config.toml
n_head = 5
norm_place = "pre"
attn_scale = 0.125
bias = "none"
schedule = "wsd"
MLP neurons of a small language model. Each row is named by its layer, matrix (down: output weights) and neuron, and shows model dimensions 160-287. Each number is 50 + 15 x the weight over its row's rms, rounded and kept within 0 to 99. A neuron's up and down rows have the sign that makes its largest values positive.
A block is one neuron, or neurons of one layer that tend to fire together. After each block is what it responds to, as a language model described it from the Wikipedia text at the highest values.

L8.down888:43 28 46 61 24 34 48 50 53 35 51 40 50 46 46 28 64 28 36 49 59 50 58 41 46 58 58 35 29 56 70 38 48 42 69 59 53 42 68 51 24 64 56 50 38 31 68 68 47 48 84 47 21 43 71 50 53 62 35 62 54 58 69 50 55 33 45 55 57 30 47 50 67 59 35 56 66 37 24 47 47 45 28 38 59 65 30 40 82 36 42 40 49 45 35 00 42 43 18 71 62 31 86 42 45 66 49 74 47 49 80 81 68 30 81 37 60 22 68 39 56 35 62 59 39 57 46 42
Prepositions like In, On, As of, By starting a new sentence or paragraph, usually before a date or year, e.g. "In June 2018", "As of the 2020".

L8.down893:37 51 57 48 45 70 33 31 47 42 58 54 55 36 69 51 40 54 06 37 45 73 37 22 55 51 50 58 73 60 57 34 71 56 42 45 43 60 38 75 24 53 30 51 56 71 59 29 61 79 39 33 57 63 27 59 54 39 24 39 35 51 47 47 88 45 44 66 51 51 59 35 65 56 63 33 60 43 55 53 50 36 60 46 66 55 67 36 55 53 20 58 26 31 53 99 39 48 19 62 58 59 62 28 47 51 45 33 40 39 67 55 66 48 41 54 45 38 20 36 21 54 37 33 72 64 37 57
The first digit of a day number or year, or the "on" or table separator just before a date, e.g. "on 2|9 December", "Born: 2 June".

L6.down164:63 44 42 41 60 37 43 74 79 75 62 33 29 78 48 33 34 76 56 40 45 83 74 51 47 06 46 67 54 44 64 48 28 36 61 72 29 53 39 70 50 53 29 75 49 41 48 40 56 57 54 61 45 36 53 46 27 30 57 81 68 55 63 70 71 44 54 74 68 57 60 33 51 46 34 60 61 43 37 41 39 66 35 47 63 40 22 54 46 74 25 65 27 27 79 43 40 27 48 28 34 58 43 57 51 60 21 56 56 41 54 83 76 67 26 43 54 35 42 60 52 61 42 63 22 18 38 42
L6.down251:42 38 70 27 55 62 61 55 63 59 55 76 48 35 47 69 25 63 62 47 55 42 40 42 58 58 46 50 40 46 37 42 50 50 59 63 41 80 28 91 53 38 29 62 51 41 50 55 52 51 25 43 47 81 54 41 10 78 57 53 51 51 39 63 48 48 79 37 26 52 47 34 52 26 60 78 39 45 56 63 31 40 42 27 57 53 86 57 33 48 58 67 49 37 51 50 61 26 63 38 40 59 94 33 56 51 53 56 26 44 28 90 43 49 59 47 62 41 73 52 31 36 50 40 41 70 41 60
L6.down534:69 21 67 78 56 64 49 48 47 64 16 67 58 41 55 41 62 41 96 55 58 28 70 16 42 61 49 56 38 57 64 40 38 41 52 56 61 55 56 66 65 55 28 58 59 46 29 56 50 58 73 29 74 59 42 43 26 46 71 65 47 58 79 73 54 48 52 78 50 51 39 67 57 74 37 64 47 51 50 40 54 10 32 34 60 32 41 71 60 68 39 53 55 69 71 49 59 41 53 53 47 78 47 47 20 39 71 57 38 33 38 55 58 74 62 27 64 52 41 38 60 59 21 66 44 39 00 37
L6.down1065:72 48 43 74 62 61 44 76 64 39 51 62 33 81 78 61 39 66 69 36 49 85 58 20 52 45 46 51 48 49 49 56 33 57 70 42 38 48 69 55 55 78 58 40 58 24 19 31 41 34 59 49 43 53 32 39 59 53 53 51 68 47 39 57 53 50 37 89 52 42 38 61 19 46 88 45 48 73 41 50 45 55 35 68 50 46 47 48 66 64 08 63 28 38 32 95 80 52 33 27 22 67 45 29 56 32 33 15 47 36 25 87 62 28 66 43 40 36 61 46 59 38 50 48 40 56 53 28
The word "in" (sometimes of, at, from) beginning a phrase after a complete clause, as in "in which", "in 2020", "in the video game".

L7.down9:57 24 29 40 60 55 40 69 46 46 68 73 59 32 42 52 36 69 35 34 55 54 40 57 54 55 54 61 48 73 50 68 43 65 53 49 27 77 40 64 49 37 42 35 51 66 57 30 41 76 71 46 27 40 66 67 60 53 45 43 68 54 34 17 60 54 38 46 36 39 28 45 45 64 47 58 30 46 50 45 59 50 36 38 39 76 57 43 50 50 79 35 65 67 52 00 47 46 47 30 63 49 34 41 62 41 44 78 50 99 37 63 33 56 40 69 49 49 38 30 34 46 48 57 68 58 21 49
L7.down115:72 44 50 41 28 78 38 44 48 44 44 54 32 68 36 63 75 32 24 34 54 42 54 14 56 23 67 44 45 61 34 37 46 74 37 54 41 42 21 59 33 40 78 33 53 85 58 61 57 53 36 44 34 94 35 60 63 64 40 53 51 41 43 81 54 64 45 55 62 58 47 21 37 59 44 31 39 42 51 32 60 78 63 41 26 61 77 62 76 72 38 33 55 73 67 48 69 67 51 72 69 41 38 40 37 52 25 43 64 49 45 23 54 65 45 49 46 30 39 42 49 49 40 50 39 56 24 44
L7.down134:25 48 58 66 58 75 31 39 49 46 44 50 60 87 49 38 35 45 32 53 19 53 28 45 35 62 59 38 32 43 17 44 35 46 47 18 45 46 39 28 45 30 68 52 51 29 50 44 66 32 49 45 48 33 55 59 48 85 60 25 50 54 54 65 65 46 54 61 29 34 59 24 77 58 41 48 73 61 29 65 74 50 44 28 60 65 73 44 18 50 38 53 57 56 22 90 52 56 51 61 55 33 44 75 60 80 64 33 55 47 44 69 50 33 67 43 45 50 56 34 96 55 34 38 47 50 37 31
L7.down300:78 70 55 48 38 29 29 57 51 71 55 58 51 43 66 35 56 37 67 20 68 30 38 64 43 58 58 57 51 57 37 26 48 71 55 65 22 45 39 47 28 37 36 46 50 44 56 49 58 41 43 75 31 72 28 43 54 62 39 40 42 52 69 35 70 43 21 20 43 78 46 54 58 56 45 85 54 77 41 24 42 48 27 55 49 73 49 19 66 59 36 43 58 49 39 08 38 38 41 47 57 50 59 37 40 71 49 61 36 23 37 63 52 46 58 21 39 39 52 56 70 69 29 34 42 52 56 39
L7.down303:63 09 41 67 63 67 68 64 45 62 63 46 40 46 77 38 58 34 62 79 43 55 45 45 66 48 55 41 37 50 53 53 47 57 38 69 55 45 72 23 31 40 21 53 66 54 44 34 86 48 53 45 57 66 18 68 53 45 52 61 48 56 38 76 53 51 43 29 49 43 57 34 32 47 47 48 51 31 49 50 61 44 44 78 35 62 60 44 36 66 73 55 29 64 53 99 63 39 54 72 57 38 53 44 70 35 75 37 44 38 49 95 35 55 23 25 56 51 47 40 60 73 50 43 71 53 21 69
L7.down352:73 45 75 69 57 26 54 65 32 38 59 46 37 73 29 26 68 42 56 63 62 34 47 30 72 50 39 34 68 59 33 47 43 21 67 30 59 67 63 38 07 45 61 33 53 54 71 53 47 51 55 29 42 41 56 50 53 53 39 50 36 48 59 59 22 60 52 51 51 36 37 23 52 42 42 70 51 44 71 55 33 68 33 60 32 32 54 55 45 53 34 41 48 28 64 92 41 41 53 54 65 61 65 21 44 58 62 69 51 29 57 68 64 58 68 21 53 51 48 56 44 44 32 37 45 74 61 38
L7.down361:51 51 33 56 13 55 45 33 53 63 53 37 46 59 78 26 47 53 47 42 43 62 51 45 49 52 35 67 42 53 38 42 65 59 63 63 43 48 43 00 35 47 42 77 61 53 37 65 44 72 37 36 71 44 87 24 49 53 27 35 41 83 42 53 60 45 29 54 50 38 49 23 43 40 38 60 27 44 64 62 67 63 32 20 43 43 58 72 47 70 30 51 47 32 41 57 72 33 27 35 52 93 61 50 36 28 31 32 41 58 47 36 45 47 51 30 74 53 87 78 53 34 43 72 98 57 40 55
L7.down477:65 50 54 21 33 61 19 62 71 32 38 42 68 33 40 50 58 47 51 11 31 40 61 57 30 38 69 39 68 44 32 52 44 64 54 58 48 48 46 76 33 39 50 61 60 41 70 38 56 55 72 62 62 71 63 37 33 48 59 36 46 55 39 36 42 56 28 28 33 48 23 34 44 42 30 14 35 48 15 73 47 38 30 42 59 53 74 60 49 56 63 55 47 66 65 21 52 78 60 67 48 30 35 74 59 81 04 52 70 12 73 81 49 35 64 61 36 67 65 53 48 32 44 57 66 40 44 65
L7.down526:60 32 67 33 42 32 21 45 57 47 28 41 46 48 34 53 58 68 59 43 38 50 58 35 47 58 63 48 65 65 42 48 36 55 59 29 66 59 30 48 50 50 41 72 57 78 60 31 31 66 59 38 45 97 42 53 53 67 25 71 62 50 30 43 84 60 67 81 42 43 69 38 52 51 54 70 27 26 66 42 62 51 65 48 38 47 55 59 50 30 26 49 31 53 17 49 73 58 32 35 70 41 81 92 75 39 63 48 39 53 46 80 35 69 53 34 25 62 48 61 70 59 47 35 50 50 78 74
L7.down573:87 54 47 72 48 81 46 58 56 56 42 38 43 83 84 63 72 46 39 50 40 45 38 48 66 48 65 12 36 35 54 51 65 35 29 36 61 43 45 35 55 29 40 83 48 43 66 33 58 68 74 58 39 68 38 42 26 76 37 28 76 52 59 57 74 56 52 54 34 50 73 44 79 46 47 49 42 58 51 11 34 17 51 69 26 41 64 20 42 66 35 45 48 61 51 44 23 57 81 38 60 67 22 58 32 22 39 56 37 60 45 61 26 33 37 66 60 51 66 57 52 37 50 53 42 58 48 81
L7.down642:57 46 41 39 30 59 58 50 54 31 40 44 61 52 56 66 46 48 21 51 38 73 25 58 56 21 54 43 34 69 58 24 67 35 74 59 57 61 51 40 59 38 46 38 34 46 77 47 55 65 61 83 59 61 43 51 45 62 45 47 40 60 53 79 62 60 48 35 47 43 38 69 37 39 49 41 37 34 31 65 37 64 47 46 42 56 29 28 32 56 30 35 48 66 42 52 41 58 70 45 71 76 35 35 42 45 39 29 32 39 47 52 30 62 51 47 64 62 68 27 92 33 23 41 59 34 09 32
L7.down812:35 43 44 74 25 48 35 42 46 42 48 46 70 55 36 32 42 67 37 49 39 55 43 60 22 18 69 34 32 47 79 48 78 66 40 52 65 24 56 40 48 55 54 39 39 52 62 46 57 57 43 43 54 54 52 45 63 43 60 60 64 65 47 42 66 64 36 34 24 39 52 44 59 52 65 34 51 27 83 68 51 30 52 34 45 57 62 58 43 42 35 62 29 54 26 75 54 57 27 48 57 48 30 30 66 65 49 46 34 32 71 72 33 57 80 24 51 54 43 39 55 46 61 55 69 35 47 38
L7.down921:56 36 46 71 49 29 23 37 66 50 72 45 35 57 44 55 41 56 37 46 54 66 43 45 52 43 64 31 53 80 60 33 40 50 18 28 53 49 40 51 54 78 54 67 39 18 54 54 48 61 70 53 30 51 48 60 47 72 75 36 74 80 35 61 52 48 52 71 54 81 66 22 65 30 68 32 29 38 40 40 36 69 46 70 47 65 80 22 53 72 48 77 45 63 47 35 57 31 66 67 35 50 46 66 32 65 71 39 38 24 34 39 40 62 44 42 44 48 28 47 29 18 70 30 51 41 55 41
L7.down951:53 60 49 57 60 35 30 64 47 61 54 50 73 56 58 56 26 47 35 60 54 22 31 76 35 61 35 40 47 49 51 57 38 51 28 55 67 50 57 47 51 48 70 67 58 75 71 73 44 72 63 63 58 54 70 37 53 35 45 45 70 37 40 56 52 46 69 29 39 44 56 60 64 83 44 52 50 15 43 29 42 34 28 41 29 68 62 37 50 39 63 37 39 52 53 22 68 41 45 65 41 57 43 46 62 36 52 49 20 52 54 39 54 51 55 47 69 39 61 74 55 37 38 53 84 52 46 39
L7.down1000:45 35 68 55 53 42 48 59 61 42 63 59 36 26 33 69 72 37 39 32 53 41 49 59 40 44 64 63 62 72 42 66 61 51 28 67 33 62 62 75 71 62 52 38 54 39 33 40 30 72 67 33 43 65 57 45 54 12 48 46 32 52 50 44 30 65 41 63 50 65 43 50 48 59 34 71 49 80 83 75 22 82 80 64 35 54 54 60 65 75 45 51 80 70 60 57 54 26 45 62 61 52 53 68 55 53 12 40 49 58 36 82 35 38 43 62 54 63 21 68 12 28 72 42 46 38 81 47
L7.down1037:76 47 35 65 86 62 49 45 66 35 81 56 46 60 44 90 57 66 59 33 59 34 57 46 69 29 73 28 54 46 61 60 19 39 58 64 29 43 43 47 48 39 60 30 78 21 46 61 46 38 42 53 30 66 50 37 62 72 51 53 33 34 70 64 38 37 51 62 49 54 94 68 35 55 43 05 32 27 44 40 47 58 60 67 21 67 50 57 30 60 76 62 66 29 44 30 72 70 48 47 40 59 50 52 38 44 51 42 70 39 75 35 48 56 38 49 56 51 22 36 32 57 58 78 27 26 59 45
Digits of the day number in dates, especially before a month name, as in match listings and histories: 30 November, 14 August, 3 February.

L7.down12:35 84 44 72 66 51 62 47 70 63 53 34 39 44 62 50 60 67 54 22 57 55 50 47 38 14 38 49 20 40 57 69 53 56 62 36 36 37 60 46 54 46 51 54 33 58 59 45 60 23 55 39 40 54 59 62 30 63 73 47 52 63 51 34 71 45 44 63 32 56 43 53 45 55 50 49 43 72 06 56 36 58 25 27 47 27 43 77 32 55 50 47 48 52 55 42 42 49 70 43 49 43 72 43 30 68 54 68 48 47 66 84 74 54 59 59 68 67 51 45 68 68 76 13 31 52 61 41
L7.down70:53 14 40 79 52 26 52 39 63 51 41 29 70 67 50 46 55 47 42 25 58 33 43 37 80 77 64 60 47 70 66 48 47 52 34 46 47 18 36 35 48 52 44 65 32 49 60 51 67 54 68 52 43 50 25 33 31 53 49 57 67 33 32 43 78 26 41 57 41 61 43 49 69 45 53 53 26 77 41 51 66 65 31 43 58 59 66 35 38 42 60 58 57 57 78 51 36 54 50 49 75 56 46 70 39 55 65 33 62 78 61 59 14 46 36 46 33 27 52 52 40 26 42 42 65 55 58 59
L7.down271:43 83 52 54 48 31 42 60 58 63 34 42 41 59 33 40 89 58 67 68 58 66 84 60 41 58 47 33 79 32 51 46 48 68 56 75 59 42 62 43 70 35 47 50 66 45 35 20 41 60 46 49 51 70 79 61 55 43 43 43 25 77 77 78 43 58 72 70 38 52 64 58 49 57 60 20 39 36 48 28 40 52 42 60 43 66 34 49 72 45 46 63 44 47 69 88 33 50 54 29 51 80 55 40 42 48 36 57 15 47 63 70 63 65 30 47 71 52 39 42 49 49 54 39 42 34 59 60
L7.down343:41 64 48 60 37 58 50 52 63 68 52 44 47 63 43 55 51 52 60 42 28 49 53 78 29 16 63 37 58 74 56 51 75 61 40 48 50 62 54 72 30 62 29 47 44 36 39 51 55 56 54 31 53 65 79 37 37 76 61 65 28 58 74 51 57 44 64 61 57 26 35 30 50 74 85 67 37 38 72 66 34 47 49 28 78 19 54 64 56 83 73 46 55 28 37 45 57 76 51 50 61 74 67 39 72 29 71 67 38 24 57 46 50 64 50 57 59 56 50 68 46 63 58 55 30 56 51 66
L7.down356:52 46 39 61 59 75 37 31 31 29 91 37 46 53 29 39 52 21 69 62 50 52 46 34 56 59 59 49 49 76 54 54 45 47 56 68 53 53 44 54 40 52 69 38 43 56 58 49 17 56 37 57 20 55 42 79 69 45 45 60 52 61 38 63 71 67 49 56 62 28 36 50 49 39 37 44 44 46 67 31 35 47 23 52 65 29 38 45 58 46 56 47 45 35 56 99 62 61 44 25 60 73 50 43 52 54 27 58 66 22 50 73 85 52 44 49 64 71 43 70 38 69 81 62 37 52 54 55
L7.down410:81 27 49 82 70 56 65 29 50 45 43 56 70 39 42 57 68 64 51 62 47 37 75 59 65 35 44 23 52 46 51 48 27 63 56 57 18 35 45 50 41 34 27 54 49 45 96 24 28 38 41 55 66 61 74 74 58 53 72 61 74 49 51 50 55 49 55 63 47 49 67 41 63 52 41 61 38 49 58 53 36 48 56 46 57 70 58 50 56 19 74 59 34 39 71 70 56 30 23 59 67 60 41 43 51 33 32 43 60 77 54 70 46 42 43 63 55 38 55 79 39 57 68 37 64 58 53 32
L7.down471:61 39 54 70 78 44 72 56 48 60 39 46 44 67 46 46 64 47 33 39 52 58 51 48 46 63 48 34 27 27 51 42 50 50 45 30 54 58 59 59 53 34 57 54 39 39 42 51 51 64 64 23 65 45 39 62 44 66 52 40 43 93 65 63 56 47 64 57 30 68 14 42 61 24 48 48 45 39 62 58 48 75 49 60 60 23 35 68 43 46 70 33 51 31 50 71 56 44 62 16 57 51 70 45 58 66 30 62 65 29 54 99 41 61 48 27 79 52 45 54 30 39 31 46 13 61 03 33
L7.down530:72 44 44 42 52 36 31 35 45 53 40 44 63 56 36 62 42 19 25 52 45 49 53 59 78 36 78 73 36 28 66 61 71 54 48 46 76 45 44 39 38 46 30 62 55 22 58 59 63 62 53 49 35 36 55 67 51 16 48 54 72 25 52 40 38 31 72 51 38 60 52 41 24 57 74 53 59 57 78 28 45 46 49 59 43 64 79 45 50 33 48 29 28 29 50 92 43 55 56 27 41 47 32 32 40 29 46 69 51 46 36 60 52 68 32 30 55 34 20 38 16 49 55 42 43 41 45 22
L7.down579:56 53 21 42 45 34 41 52 27 67 70 39 40 50 33 64 67 51 54 56 53 59 53 77 50 50 73 44 53 57 19 41 42 45 36 56 37 34 38 68 80 69 60 49 18 39 57 70 46 58 55 48 81 51 27 54 82 60 61 44 44 67 83 51 52 61 46 48 46 52 75 43 42 56 50 42 69 42 52 41 46 00 55 71 54 76 30 39 43 49 49 38 69 43 60 32 57 49 23 41 50 79 26 50 63 85 47 74 26 47 47 58 42 23 69 53 51 44 41 52 26 76 44 70 35 47 62 64
L7.down591:54 46 46 51 87 99 52 63 22 44 55 74 53 45 40 47 57 34 57 64 56 39 66 41 55 46 56 47 31 35 74 27 40 59 66 45 58 48 34 47 50 75 70 31 65 37 11 48 19 66 52 40 55 62 56 57 26 72 49 78 25 68 33 36 55 43 70 61 48 45 58 62 43 30 45 54 36 26 59 68 39 62 66 45 57 46 33 70 61 58 46 57 50 53 46 65 21 35 61 64 37 48 52 16 54 59 12 43 80 68 38 57 59 46 63 51 37 37 76 36 62 26 53 54 31 34 50 39
L7.down684:27 38 41 52 45 27 55 58 63 60 22 65 49 48 49 75 47 44 88 59 34 43 57 15 57 72 45 51 48 36 29 45 38 68 44 47 46 61 54 63 66 31 40 53 57 43 51 33 55 49 30 42 65 38 44 52 63 55 68 39 52 49 59 49 46 29 42 55 67 43 56 52 70 49 39 28 58 48 33 42 28 45 70 67 46 48 52 57 64 67 48 63 25 54 86 97 54 62 72 71 60 55 45 46 55 17 25 66 47 39 37 85 51 69 21 32 23 65 42 53 55 54 51 55 38 34 38 45
L7.down698:43 58 52 50 52 51 51 60 62 38 26 29 65 49 74 42 53 67 61 65 29 41 47 34 25 48 62 62 22 55 34 38 46 38 31 31 50 53 40 40 22 43 45 51 68 59 45 21 54 49 60 53 60 55 80 36 65 54 66 41 42 73 45 56 70 44 64 80 49 60 70 55 40 69 47 59 42 59 31 56 62 57 43 25 34 40 59 64 80 75 22 63 46 41 64 31 49 46 53 18 50 41 50 70 62 58 38 43 61 34 59 41 51 40 52 43 61 45 52 23 68 33 31 93 44 16 34 13
L7.down724:64 65 84 60 54 51 47 30 62 45 46 66 61 64 54 32 23 30 43 50 47 52 61 52 56 49 52 28 61 40 56 40 47 41 52 52 18 65 73 67 61 43 72 43 50 50 37 74 14 69 28 48 46 48 24 52 42 76 24 62 53 28 47 70 64 56 42 50 32 60 44 41 54 50 59 82 43 27 49 48 48 12 47 57 36 50 66 39 44 51 57 50 17 60 59 51 60 42 69 41 72 35 64 54 48 66 89 60 38 49 34 43 49 20 46 50 43 23 73 64 40 27 28 62 41 43 50 55
L7.down790:65 31 52 30 43 51 43 78 40 41 53 43 66 32 47 71 35 71 67 28 59 27 51 36 49 60 44 65 39 54 64 67 20 63 39 61 60 50 55 60 64 31 27 52 44 48 61 73 68 45 17 55 59 68 55 75 57 72 81 54 40 44 51 71 53 43 73 72 51 79 58 69 42 56 81 42 68 45 23 42 65 35 57 30 40 09 46 75 44 10 47 44 39 39 58 99 53 61 53 60 63 44 49 50 52 48 42 43 48 58 63 79 38 55 55 61 39 61 92 38 33 50 44 10 28 53 35 67
L7.down832:48 49 65 52 52 39 59 50 73 54 70 56 57 26 52 51 61 68 41 42 59 50 47 34 66 50 50 75 47 54 73 31 39 35 42 54 29 22 38 70 68 54 71 58 45 37 56 22 62 49 33 17 61 68 77 37 48 58 54 43 50 71 58 68 75 47 44 45 50 53 39 34 77 38 59 53 59 56 49 55 37 52 42 65 35 46 54 61 72 40 62 66 55 63 24 99 51 36 42 40 17 59 52 44 42 42 49 59 30 50 53 43 58 56 62 62 43 29 68 52 46 39 41 57 54 54 61 50
L7.down1010:54 59 33 47 39 42 33 69 41 36 67 74 42 34 54 51 59 28 69 59 47 41 77 48 38 27 43 55 39 38 46 62 58 34 79 72 52 69 40 50 54 45 51 43 58 59 62 47 58 41 33 66 57 59 44 49 41 18 37 75 67 61 43 16 54 26 46 54 83 74 53 55 44 22 47 87 31 66 39 83 39 34 24 41 53 41 57 23 67 67 65 71 66 25 44 99 31 52 61 44 40 72 30 73 52 61 50 75 37 46 10 92 53 60 67 29 31 37 71 61 46 67 53 52 43 60 15 50
Prepositions, mostly "in" (also from, for, In), ending a biographical or historical event clause just before a date, e.g. incorporated in 1922, joined in 1971.